config = dict(
    num_hidden_layers=16,
    intermediate_size=512,
    attn_scale=0.177,
    beta1=0.9,
    lr_head=0.00633,
)
MLP neurons of a small language model. Each row is named by its layer, matrix (gate and up: input weights) and neuron, and shows model dimensions 0-191. Each number is 128 + 32 x the weight over its row's rms, rounded and kept within 0 to 255. Numbers have three digits each. A neuron's up and down rows have the sign that makes its largest values positive.
A block is one neuron, or neurons of one layer that tend to fire together. After each block is what it responds to, as a language model described it from the Wikipedia text at the highest values.

L8.gate6:230172104151137118091091144156135093089155131168159162164120107142070082118069134149198186173125156157192123131138081167071100208124088090105102157105057131128129191109104107124168163137135115117100066088113095112093075117138168108119163190162111112136158114080120133134154085158150114080094188147114148110101140116120114129156094146072161127133125144180150165115133146160161090121110161108115152118120119107136159138117088104141164085102068089115120175119135154086090155157090069166145127116122104085126100182123094121158133178107144177121135123130126181068110093166176116125
L8.up6:132117144095119108147121136184169101137124062135053102124099138113125082126118129163147160213072130130095090117137098158168157033144125133078206140096145166072102093076138094118146169114089119160152132132185149082092200122110132134139169112164145094142119157165094113123151154144128140126098187086134130075117078146111133112117156114093125139113092139140160186132096071115155119134132138146171138171127148219116182123102128082100171170155177118102163157177100092164137159068113128093150121152162113136182099155122099159115120142126110106122103054100134157111113121114159081209
L8.gate46:082138131125149169164142175157119109052089130116135136126120112148126112159059148144122135163103064115162147117154099160096116097101075087109136153144169116105094120145201068116120165202149117124139088166182109121176205085138125087178106182100109115095138134101131141102093146167079129116147137138106138113164073089120170181198130175084102144132132148097157164115143122174111107094127166092097134114181118050115102107135175085165128069128136110133121087116148147170110158144166158156123146128091043161127099132225084125159183165102073100157093104119136117102109115117125116130
L8.up46:185148113142104120176132179174114143141106154132101165109059041163152131061150209120158143108161092202152184177151090089121127154119089130108157129114130146121106135071157133188157125129090137093086137111120182120167153115163137135107094170155125124154181151148175103131090175150148119122130094125109142119080054150111174167098149138157136058142162095141125179130158176107116097157145093098084114155166160161120141157122159119104150091156098110053084130143178202174102094117077156132173133160079092145120135125159091141132094130111139135134155124139179123121103105174069158167
L8.gate173:122133146105131111078104131113105079107132132143089143148126118125125121105115177120138149104138143114179122130144206068064149144201140067135106115105140093114115140103100186142168161123154162176153081041141120113117141185132121085166108114124105153127128175137125144100127122104119150119101160118057114134089117135176164137133182159146189171125154136102144125126105066130165155166122085111101115140190140112140093128141124144041152191206157087176121058191122088099147136175132079124123154109093155060119067153146132098166148097098111143083156154088178135122156090143142056171
L8.up173:113137083109162077171073191172066159059095073140196149151107129158063136112107127122135116196121139131170121115108117112145082087128144142106126057131126145044102122141095133083130128129159149153140126109116080075110140074100145124160120124161158125151077169125124085157151122167167099174146148128140134104152123100183112125174141081147149194156092105131095110130126129162100164139116132104088153159130071124076111126116141081173154136190120159113128114177100162116150139194123109101159126167127101116041128219151150215076119155116137122072115113113132174138131098140090141122
L8.gate226:148118126137099121146125137103091121147179175140097113193147132158134122070130123107148123080147120182111182093151150174134129114132097066117152067092114206147177165143128176137183140127136162135110117100109111086105110108176109122098085176188164132106099194131140051176123096105132095091163120126083030163102164144130152090143104185142119156061111121156109100156148154146130202173145122149112148145096139120114134096162152099129157128153141099156097118167132151164073052052145170086127130058131157119127110045122112110129143114117202076147146127097115159121131121112163117119
L8.up226:092120119092195151140168101102063100154132170105090076161101126146157135107122086125144150084148174137118144125130128145157122134153158155092136132169090131119123107118161143193184136117181095090073137142149130091104107099136101135182069211168094091135109157086104076169088070122154142121154117114120133141095134195138179142116129158111128169137105150114152173175115059137131090129145168152116172140070160120139159091172111151168098097125124130141120162185156119149122129126130168119132213120136072107109049044168100104119050136111158078125108187174125189119130126112163124091
L8.gate244:135153118118127133184136153094139078171132144173074167151120090097162113163138123193177162187115104131115109178127067159098114140183170179135176139170094155142101112124157052140089144093147154098055077142144115082165131145199157124134102129169131118159159153151165100120121173114153169151136132102146147065109165137175125137167049133081105123130093130084128151119095173120094102128121175127156095055106121168102082182168103069142119142084117122153127089155111117166120099122105087167201169145124147123112172159127066115106110145175164129137095122066099170136077122134143103159
L8.up244:126186097104101109143137101073165140126061146139063153114112121142049116123132178089129117146124144137154069136157136131132113142153132182092129105161065158097155118050130117148129104070125096095158107173133068166175119088130120116165160098162104159095110099133139112142145099159110120140126177151174134059134118125146168149148129148181105161117184090115174130167149193143137127111127118109093102099058100112178148173083140118071094075102133142137123094190076114167138146098058149143144167059102117137115160177098100142195128114166087078196151128143111103126163075124110124169
L8.gate399:129109127092174094197153124176156093128182126096111110110153130116086131121147138204154161139067093158138160123139124147075108116149148125089181108134075163091115135111078142110185107107133086067119120080117151124142184177096130166166132085143138103130145137121130174103149126165126212125149109146161172146129141082169176144112118164159139092071128075091123168128138096170068065126101124165095156146150106092162096167155136112169144158210080056111111114110206119107148147129117144132146096132177105139155171173115128077135197084132148158133112146101118167175122149175071117160
L8.up399:131149080057189164180092132130092118097162095071131147109143149145128085144121133170173184157047117154121173083129120099108087136091160153135074147124101156110115088136086140148155173125155119047166153114112178113141141197158121158170138124100109080148154134094101106039162098142148144166162107109160120147134110062193135132169134137114138158153136130118159185089138161187110077147114135126099152145074123099130125172119190171132119159184118063124107136112180133110130137149099090124127112120157096137157147213092112132134173092129143175126141132068098167190091112126111147153
L8.gate462:104145165130161134069143143149139113138123154149118132154178093130121107111099094066130164100136081203182069172082113191152140165110166094103162125144049151074124118106144139113097149170085142069083078038146112102110125129134149138170154142088115110100165128142087110140164157183223113176094127093098131126111143075136166136143111122136154120177129072141117159110106115138096136116122101130147165165080149123141098104091205129042119167146134117147077163111129143104144097107134159125102124120146093118137129154164103114160147132099071092095088107084136065103113141216082107129
L8.up462:144093136101128151133129085118119091121118153181104127152128168107125129189138107124146140127164154118131141148083112122162179153124159149183141097075109152191213109169111116095149104166070129132149136115110170089088112143167070092125080123132170150114237081149116177046159123109086128154136174142108056084112159091145145111105110153108092132118089158200111111108172126133179159127087041137113127134137175073183186160088118142130121159130149133118136114141116174154144147071178109130104076114131136091128149097204124079136152175073115125132104109119105126091151092161144123159
L8.gate493:121125107106158104117076114119097042157155141100162112111099112152108064057191123100123139168127132118145112147087053162165135114154139109124144110124165106125143100099095099073123172197143179112111161123136118093165152152131166103124144147118084132159107126145160092136166123123142121171143183111100112134125130108117136131127116107124139209177131103155137174160169140108176109116155085137099129157117134071131126105151136147130211074180082111141168101105126089188062165082118158077198107116130114080112129163103134135112112185104077123086130065047197086087090131149168077121
L8.up493:134132130121134145129089102127109101102175118108116140074131102112149102106142160143125132168144089127159044108096083149132135149118108115104127125137096097161119123062102090053079179186127181130135118168166129025116103183137141120115180135128057176077120108153134093128111116134153072148141191086096119127184090091139091123131155105135181191144130120190140164161147125108128097120147124134124162175144136095193093079136150128142141113152102145129137099111117048175126188111148129105156076141175104094097188178145112161132131181110118153103113085055155068099073114150122082144
Responds to: Word-final suffix pieces

L3.gate88:147159120145148133077142069157162004110163151171205115094092109162151081147090122135166089170118135123139075141152172162113122166149144163170081105088128085111149147115180096084151144149148133148076107110141166100095094139149152103232106106075113170084070145184160102102188161111080204120104108130161116124097110128162169152154118096099136079158099136151132131145112139146108121093088083117127084114161129122153101109120109120171134102101184181114133110127160080124181129093165118144086108139139130128133137153166069157148085134171094087110107109141135132105148110120097100194
L3.up88:130156116113139097125144053100148102082187156150187116132167142147166144146088122156095094120162140125208116152077144152101099142111153162185065130173123119054118115189167129127105113093194151131114132093148162141159129078117150086221127119086174162090106122138202124135127105148132113121185154102111168087097124159107169160112112070121152121097088160122184110146101130134160127107037078100102122129128146082105090141071125085147124148124153197141116114178189078154175107118139169127083151169095143112133105118117146124187067163147098107141109154088140152129142129148130129169
L3.gate141:129143105113197204113126161131102109112157175055164125103068165125159085149185120167127103129113118091101109111101111120139164161132118177090103120145147096119168104071224049165132135120126154110114146116194130144094148162077105111088157116105104143061103175142157189180158150127047115146131130110151128168124105103130158146184115138105192116159123143157139142120083127145119120097086094179108120127142171078157061095136116131126139132079150123174082118089156114141124154094097112171083121067125165179170057111106176145087124089133125139143094183129151104153125091144148156122
L3.up141:171146135122186157135139166132113091106182156087139139087052162145115132177156111167165141112147087123158104091091148183159176134139128127124104113111103111138095123107165080151160131114063119091089155104136117181085135170065165175140160126072177107101084170171150142149144151148093160117193125114075136125105065159108108154202124091091179139144095148210126079204105100159142114087111109149159149108127175073107136093142173150183142144113126119119105117145135140157201120120144166173113122065093185123149178110097106163098180118140105174151101174162143090143130130116110132128
Responds to: Coordinators and "ent" fragments

L3.gate17:132087150145124124094172147089190076112136111179084070213120111097118088117106165162178165135107116180153146105144139154159136096127134141080106126153113118192106130136114149116119177158115164155120133144119049120112130127171145149124116144160168128150123124060154155151152134124061147150109155116101140110103133151132137150166076118115091115098103090133071088148050138109156185105101108120022159092121104166167104141135053123127138134046146097122193127175122114115119118164122106141150069167071111175064108112133125105145107117113135162118112196165110166059178138149157164141
L3.up17:148188110145149061130179110120132059165148123097103135168089139105176114098143175140174132066107141121133124108139151202155128101113126136134124183122146134112138157119122220164118077117105119092095134132149101162185123169140054096080078117121174150111159084130066106127142134096182126132111116133130129111131177171157184138192142118219155173163161077158096145139177124124137146154154191148140097097167109129127103109125135098087111137116127150145123124170163091176143119167088113122151209145116132177149099106203122157112101159108150109134161131136201118172145160149108138201
L3.gate337:139125132173206133113130092085133082121109109121140181155109139187110136182127190190148145123160166156164066125120167128120158154143115132147138068104061134145135091159124173119159112085084138088141122082099186139155084147168114070123146086100168088170127150147123085148175105120099137138140139184064152124091042125142149127089161143138201158079136116162164220154092131119121117116066112065194102091155079123165152078130103115071118124157125143114105140156165107158113148128094099131172148163127181121152146096113079136120093164102123178116154096121102108118171155115104144128
L3.up337:176172108151164119099138166149060136089135111139079138209165165159112133124140138134144151095152099134092088112099138135095065156152101137093117072093060068183102130151127144163112131135159148165147105130136129149111154143191138042148155090132190068156117143115093115132106121125109136090142130097157193136113031163164112176153143090130130116106152121095124179145145114136121123141056164138119106126066132123118144088149164150108094121115128105082168155153148151139062144073094133109141087158027106158121124163181090114089097131150150176078083150104138137086170087101104128125
Responds to: Mid-word vowel+r fragments

L2.gate256:149107152086128159122112123152139119156177198048087168125151155144141142100117145092165113143083116152100146054138188102083161185120099121157140124158152126085121175091121127165123155177082140194134117084105148092107068128177152117129141071098107157114135144128133119116131177145031129109165089114132142119118123111111172125143158086107172151145128118144118105121129121162142128131130128128133131125081133143109073080175166115095197035148111154049178115118150124101145174127120147053147146169122173098141052112147160143139099208171116119156094141080108067092100096135121162106
L2.up256:129143095135118173174089176111106118143133060090119125167108170111123144137124127092163096169064105113145135076117182108124146116201097125115129104115108081097086142110139124111092161188122130198135122174137166104113026135140116080146158088142118165119092084150108097152164180142078123110131120196150141091120159167108151131128139134122158168100126183115111099138113108088164165106075137097114143077056112115080095120203134157153184074161117172112127119096164119151183178113157076057130107177136129111103125051143135118161114128141125133142067124131088125089159096135082173159
L2.gate303:157167107142130095107111111108189070124112126063114179121121107135101110202144116102174111089064152158069165125129082090144143125156130097056150120148148147190118163113187144152137066132101076131160138146152148156145158154169110132133127148091132217035097140101133104183106107135089177094109080145058130129100152159111139105128133139108068140140103080165136137105122125129134096136144150132151091135115106097156139151153103131064107148143124133108118111159138096110114096147192133158123139135181124096131111146069173181083102144125135132193099078145142183144091180165087220098
L2.up303:193119183170106099118142145103143097144103164073193164104121110086082093187169180111180221133142174132080160100162134081108161151174124071129131156147187162134094117108107128086138107133140152133120140074152121170128149154136142172126120159118037166132093131108131111169166150117077145108119139091145181147168083153184125090161127176117070144106174118156093149096115157137093138145130111163123097147069100148155153182172122102120140150114100098123135168122132117167098161094130154160071143120126176152125178149121137169071176112165106166159079164169088084134121113142075152088
L2.gate379:103105204101146111155125113069106132190158139122090112163093091133108148106121128105161147150133182140117075150117157188112186149092143108162105187112149057102168155087134132121144138136102077122206092177144177141124134080131075124106104111120101171137172141131125141116112103141128174147171221106101055125117114098135120130159137125147135084134133165114130146084103177132151167189179098129102145054121108135151104134133137111120155100141141150104155091181100127180192089134117153164142143133150035111137114091071126180177189095121122100139107126167187129179089126130073150155
L2.up379:142085140116123119126153125058109108166121158126114137148118079171145163135112143125192148100117157122124071161123164175118197140090175087146097153113143121067126147105128107088165142115132075097179177148115147148160113042146092139089105130068108188146160145168145158112095124096149144120176193108110087120139113148119118135139101122118118071157151149127124118079085140146127185177183083106118164092121117128139127140143095116134142146142140178097136093131071114128179066109171140159139134132144041143149101136090105213154203076077147099211142132181133101175098093114092166148
L2.gate468:175084120105109135143064149105137151103056080070158113118118129139073098184115110182128093101157130139102166157185133141114143149168145123107107135184177115128123181099166081198111140147109112108099157101168116170090133127102181139108149155153151181140110155124125113162211154105050186090140080090136166147144083127061114138115145135097115111060096160136077141090129130198142106150149113122138081128144148189123134151120123166149078165202142161136128127132136163136134176105140117126122107157157122162064141093111080061092154122150097136112106152181067087157150144083117139169
L2.up468:137114125133138131130074156102132144175131059043172130095213138111085093164124116177094134133170184114142167120107165135156139138150137127083088179179152139146114168115161117122052153157117137129117132078163159186150138122093116161134156133169167223136105175126118147188165174124054142125122090172149127156143113118079101160063125154142118131070145146135113131124084133163088172154139143113139113109151168145111107104145080116160079138143139140144144111111144144099093181132123073086130142150172115173075136081111129054093118127140113118103093102182063134171144122101107194185
Responds to: Token "for" and prepositions

L2.gate127:177104133099077122128118116080148102190137160109119150087127125122105089105105141138090133108130209090159174104098139090123107134179082103142136055084162110094162149152141148143096175112128145158165106140162122165110116102097126131113163130132153156180169086168156124129164182152137165096142077140115187129129148089159133111140118096124060122078122204156126106078158144168107187113124083201106181139139080155155119086141133138148180065135090139138165108136144122187149145096077108158101108085177113185124066158154184172098164112130136147096201121159136103128095137141113069066
L2.up127:158136125132063155115168136078188144134138118097080151094133146110104115132124101126122104134125187120200143119097144082124096147160055175104146041078137129118154125162130170148114153128110126137152091159154089106093110110142145176172159146136153153165173090143171112134182182122151182088174102119115149143139155111144130162146108116142060126092122227127134125089145127182114165141076101205124167150129145186101130100115147134158154042134087125106164096135175138140124165130108125128064113084173080117098067125155171125084152131153146127132168111153161085128097155129088050089
L2.gate354:153037188100141088071089132159107154174109112137181153121125080160021094173106138167105149158129148123086155116132160125156131095066122101083135169154134165097168117120125117136186131137080167177120075149125109096152192112153073137092118163170137117099076151148138135187142132117148159069160129160109141165135184129132142136057121174153129115153142138145090118094120165143057167178139137137130125096146125147139175148092100128116148114070129183090162191139105150100169107104071110144152191137154102099097114094111107102100124101163160131141163111175096106150117084144139193141
L2.up354:153057131099147108121123119143112150144130107110177152147166123125116118156149152168134147182113203176081094150154164159129135089158138088116120186142105096080059129151136082095232160134093147171127107165107073094158140074088085137084120149159172129125144177147117152167111137151132113139114146166092098154154180108114113141056158141179097193120142145161107094120144116079101147172157114141201124105124070156135174144061114118140130164095098117132117129152074107084138096130045161141194211138161125123091129095116136126147127082142139149134083128128090121181114097140096173103
L2.gate464:141141159146145195144107160127116104138099127133087077116145093109088107138212144159147148121194184093125181126141139137085111150190104109121163123157115135088099146080150115088161144135095117144139184107096090053076105159173161134168067129155120083152133126073138101159115117174145121048120134099143164207089122125163034178145145169132121162157128143080163118087109179119143146149110088150118129157138073135088147125146110045122119141129129100086132138095133129139084095113153156160103042159116112130152102132105107181106129102136158151140089068106066080115173129152107102129
L2.up464:148126132156148174205145080138122111179113081133132123185124111081102156177161131099136150125162113119173131073171154116087116171190085110165166106177142168069149143107181116085120142104077148119120160109135131109112161191113187162159092154099156096112120130061096105158122116159141103097171147145065141133099094164160078125155128178169161149099150145115111100103089201099157195136098066175156134145121152113134102153121128044121138106133127121108097125113168111146093127144143119135094080112122077142157075116083111179125107114113186150106094066060071090102153134168125092118
L2.gate471:110180196104123130170148131167100133130135121147150128176132128155141137143122134144121108195130138137142091099120141174095116109181094122132120150177106129148139130169139106115133142201117145091142131116140142064093138173094059164132095115087153159133110159140097145185106159150134127159153141080143126121107081078154170172110158160167129111165112206164109118148116131072154069176114131148105103113096154094092100124133201176143132172144157098110145203081118125116136074135148180144144141181075056065145177106121169090153121105194087149182178145076070134201137143183133107118
L2.up471:140158212122145123107125120187096106164122124156146120171160065167117124110123096210119185168098146117089170126117131125144126156159125139176110121167145112141159139186127118112187153103086111180109103133087144068123151133154053153146085153076075089136101119087145119128160117067139137098113140104109141122107074141180170139079116099124149113162126101195065110126106128139124079174121146068116127134111129091157129128158083101110086135079113113129111180097120073087132159155164086209079129148090166071134087122113157198073132131156131108103175182130126072170160121119104161107
Responds to: Mid-word fragments y/ith

L8.gate24:079064163166076097133108102066126132125102067113082128103116122094130130154133130157149116099162149137131138167145096152106202110104125160097124180125124178155128148150111178119094114073139077124093126159170046057148132126105124180096124130085186108149118124159082147144185144146109133147158144085077146114073123127125102142145104162082167163077112115129126117162153131145102141136098110169109099089110166164098115098115112196135139107102143163163066129124056133123126166171076113128154080122125103223118139171092134081109080121085091184063160150120083124120112087085135073090
L8.up24:083137129153069125076122069088115118159139079079117106148081128130144079121136101144122132104094166163106133144165120086123143144148119140091192153154104160083108117128197187053132093127220055128128121017140126094120087134182108162174141177163130144174109092101133101233152118126144152092134132105144150163159142145087106169196126152132105151116115120147172200153119154094089120142143154192115097096140103168136092115136098134137158071118136087155115153133114133149148076088106081142176142144126134148104144081132115104168120154091085138126170106078118169117100148132134125114
L8.gate80:124119089120055098130113143105130115179178115106167134115118109161063122096148148158085134129108156157167154143130139106139092151167120171081119158128156174116109142123118149055106116157081130088103055120123114163100113131112085147151114090201169180082130112155111125100076112199119134146160128130082099067124210160120125138146052128180149100111131121108114100141120125164168133090114072145136091162123162154120092155061121131135160090094124055077104113133088127115136115193073083093145124115196084130117153139110105105200175144159096191088120141145147148182162151142134066125
L8.up80:122113085164101118180104231118105156136162115131163148120197140158077086151123132151140178116100117134143133154135137152134127146083098122142193115138161141146135122127125113175080149106131131084092063101084190107079105100114110119150149107109163193144089125077138158152082069112107147157197195139205113103089137108156123176083104126096159144072063113148096122107112128097182122161114113129087167138200166143122123119147141123140130099132116108097073069158124106121158166197087100153125111076166128090187145100097145118153143136190084089080110125198109132103110124146138098132
L8.gate102:145096116119131151092103098117127148166137130107175132118159094098168107162110035116147142121055141124140070110176245133154127200156136128134169184155118085114117154103186134103116173130109140103134086097173125125173142117092136172155122123139163108132137113153124162205144147112127108146120128094129152113118179137142196160129106143176160098183117133047176128108101091136127150183081121134140079138115168097097144074131112187182115083152147170107076098105179168155149071109131114133099159152096111168113165143153130089110090183122150143083168149178108141123131153067176133102
L8.up102:141138116184131140103112139173058123117161107142154132100138096164073080087124093126121133095141131194132195103085139159101189170173164109106156161103157166158129108181073158104134095127133135125090167112179115058131140116155208141105105045145126095074180161152147108161090153092109155131073176109159144091128076135137144101185061132155072081123130141153122147166114120120123157104148099107123125153069167131155114123091083073110124194094131096207086108180152119085092129125134158131174111088123132160156165139119174122189126109149132102165093082113134109123150170117138105124
L8.gate116:124120162148124163111139166178078109135164101103094110154157120152099194097122176135131144097136164159177134092166140167154121208143113143092089143108115191123124194113167172140107051118112066140138144191098066091115142104099100127182123157124171147132110129139119091200117135098103154134132177065140122146145105146098167136092155138087149141131052109115126126116183128114114075156151086154109140107108131136105117084099062110148132198067114139204172093161087190137121120158119165097118141140106113103070137158100130105132098102162102158097136164108069227148135097124126135127
L8.up116:118126098112130127113134140161228133066110203138066125063060151090102148131147170142103078097139115072194144140150121153148109151106105078084162127145074092111169147064152111097089170104131150137166119098107097135157126112138149121091188123147094194121123139126115153089123148124072039159114134181067138158178096088197152120174127123188148126149103184147157149096111100143118166152102123091131075162141149112107133136122160136137104167160140117129120108114131116062129104158102137126135156083139121132135195159081066083133158162120122122145148164173179117185108141090115130100
L8.gate338:203135094168104151145100152115191128188078186092078119120171096096152123171108169061188156086190080138152135130131126094108147158153108152186118142154151129100138137089152167141154089157119091184135073105125099044150108158148087150102117202127146126114125117150079103167100073150141146151142188115131148138131167188103112130121115135062135136165078110104136123100158134142111143186060093140161101158112086087172098077124138128201108114065123136158101151152185112107126083118115111174120115094141122127125071111093103123099196086099101145107160136104104132129097117132114115170
L8.up338:166148090123107097140123076120118094179130118114095210046112080101165131168156151107189129103118139106177108104112134178147116180131106110146146078171076158098145140133165125179123169137105156141141092155115165140136109121070119117124139176130102130105138079126139122154092149093140189127190129144083170096133126126113127110159131069076104066097168122087091110173122169148078096202140169166138163087130113127082091117084124136116220111163106102106161137037112148123134104123116149181127060082170064137170108129110165103122166111112161122103099136106127086157154145163104094159
L8.gate351:140102119162164137123093137145098095213149147102112173101127124113063153135124102119216080093170091159112073145132104123070098161112107142151136146168115127111056155139172156130131090085130123130141155113176116137106134097078102113175091075161175152130114120101081107185073097141175086116104098137147161039169145168078151128142136125093122146115112169132144096146159127113114121151130122170168116064096062135075123084077123093115101113081142111125144195078083141142132159140078108137076135117127146106140171104093137082110102152114103146159092153225140137136122133169070180129
L8.up351:092127147118157158097145110141145121160130159143090172112093127104084168158156149169158098120128133087119084140085173146078151148160109115129161147109068135128093182087119138099157101140113158135175116159062084079103112124134062073136139155168159132106146165111146148152196131132138123185118138175090107128130173067152097167119082133089131128150114056138142141167150084166074126166109095150130044118125123139076166125054152107165115132106140101188084086135073089129159154206093117120089091141117094146121113131156114127154103173143097161117091163134059081199197155138141107160
L8.gate413:147121097142116080132112180103163096139157137110193078116136175155155102049124129081138154102126088154100091141099125132108135128164108121109062097123134148106052171113151126112092053156108177139115074144114140138125085123118107062139111172152173158088082135117198124135128092110127136144105096141124074119150177115138121184138117113106095059211073146114175110072139064167154080135153125172081136116200146112151118131069111128140166160108126095159158070109138119136182181089118125119133117119157160132174097101099167156172103095140093106166089090086097096125168084146134093146
L8.up413:179154127093151127141086144142140099119155136135143097148149093111163189159098127158148147200079096124144134093091199135130164136185152121124114093176163175105072109109124144114138165123120123141126112110056094102114079088092202175083129129115113114151106107099160113179135137201145165123094133099100114158161131116137171099095133151114148144166057182112142134148095101144144083116044176151173135150076166112124161152167199158178088113098115142145152142113098141151099121135194089135085154123124068113106111161120107115138183163180103075107104139084140114066148157127152215111
L8.gate504:101217098156153135173083098121139082177131118078127105116139134146154086180173155201168141114148018187151107063054193121109148123082097149137171146115111142175095137099108099125147111113157115143107116131133154084163137133094102156180067139149158072060148155168129081137140161126152065104143141098115140116135171099111146205128100144107123174147111119143178105125084157138162141161133163160084092151099118105182181101144108132157063070107123084135124147147155120111097133161078144151158097183116120127119091123105117129098103128125071111152097135124082087112135117142099113158
L8.up504:164111144135121094091100130132113127138147149079169171104129099063222155151098112148111101154141099164144144148141136119065160181135139152116134092123131172074146110112133102122126142129109107148121128087116152111175056083102076116176091083152169145128197104164170075126077117105141105125115192108065137130142182086165126151137200172130119105150144181159166132099057149097121129150155150135079135102141118155114120113100165150160150106188080068133062138076118138146145113156071164095158192061127138081142122168177093108135115105133127145163098117151122144208127172130127144080
Responds to: Word-completing suffix pieces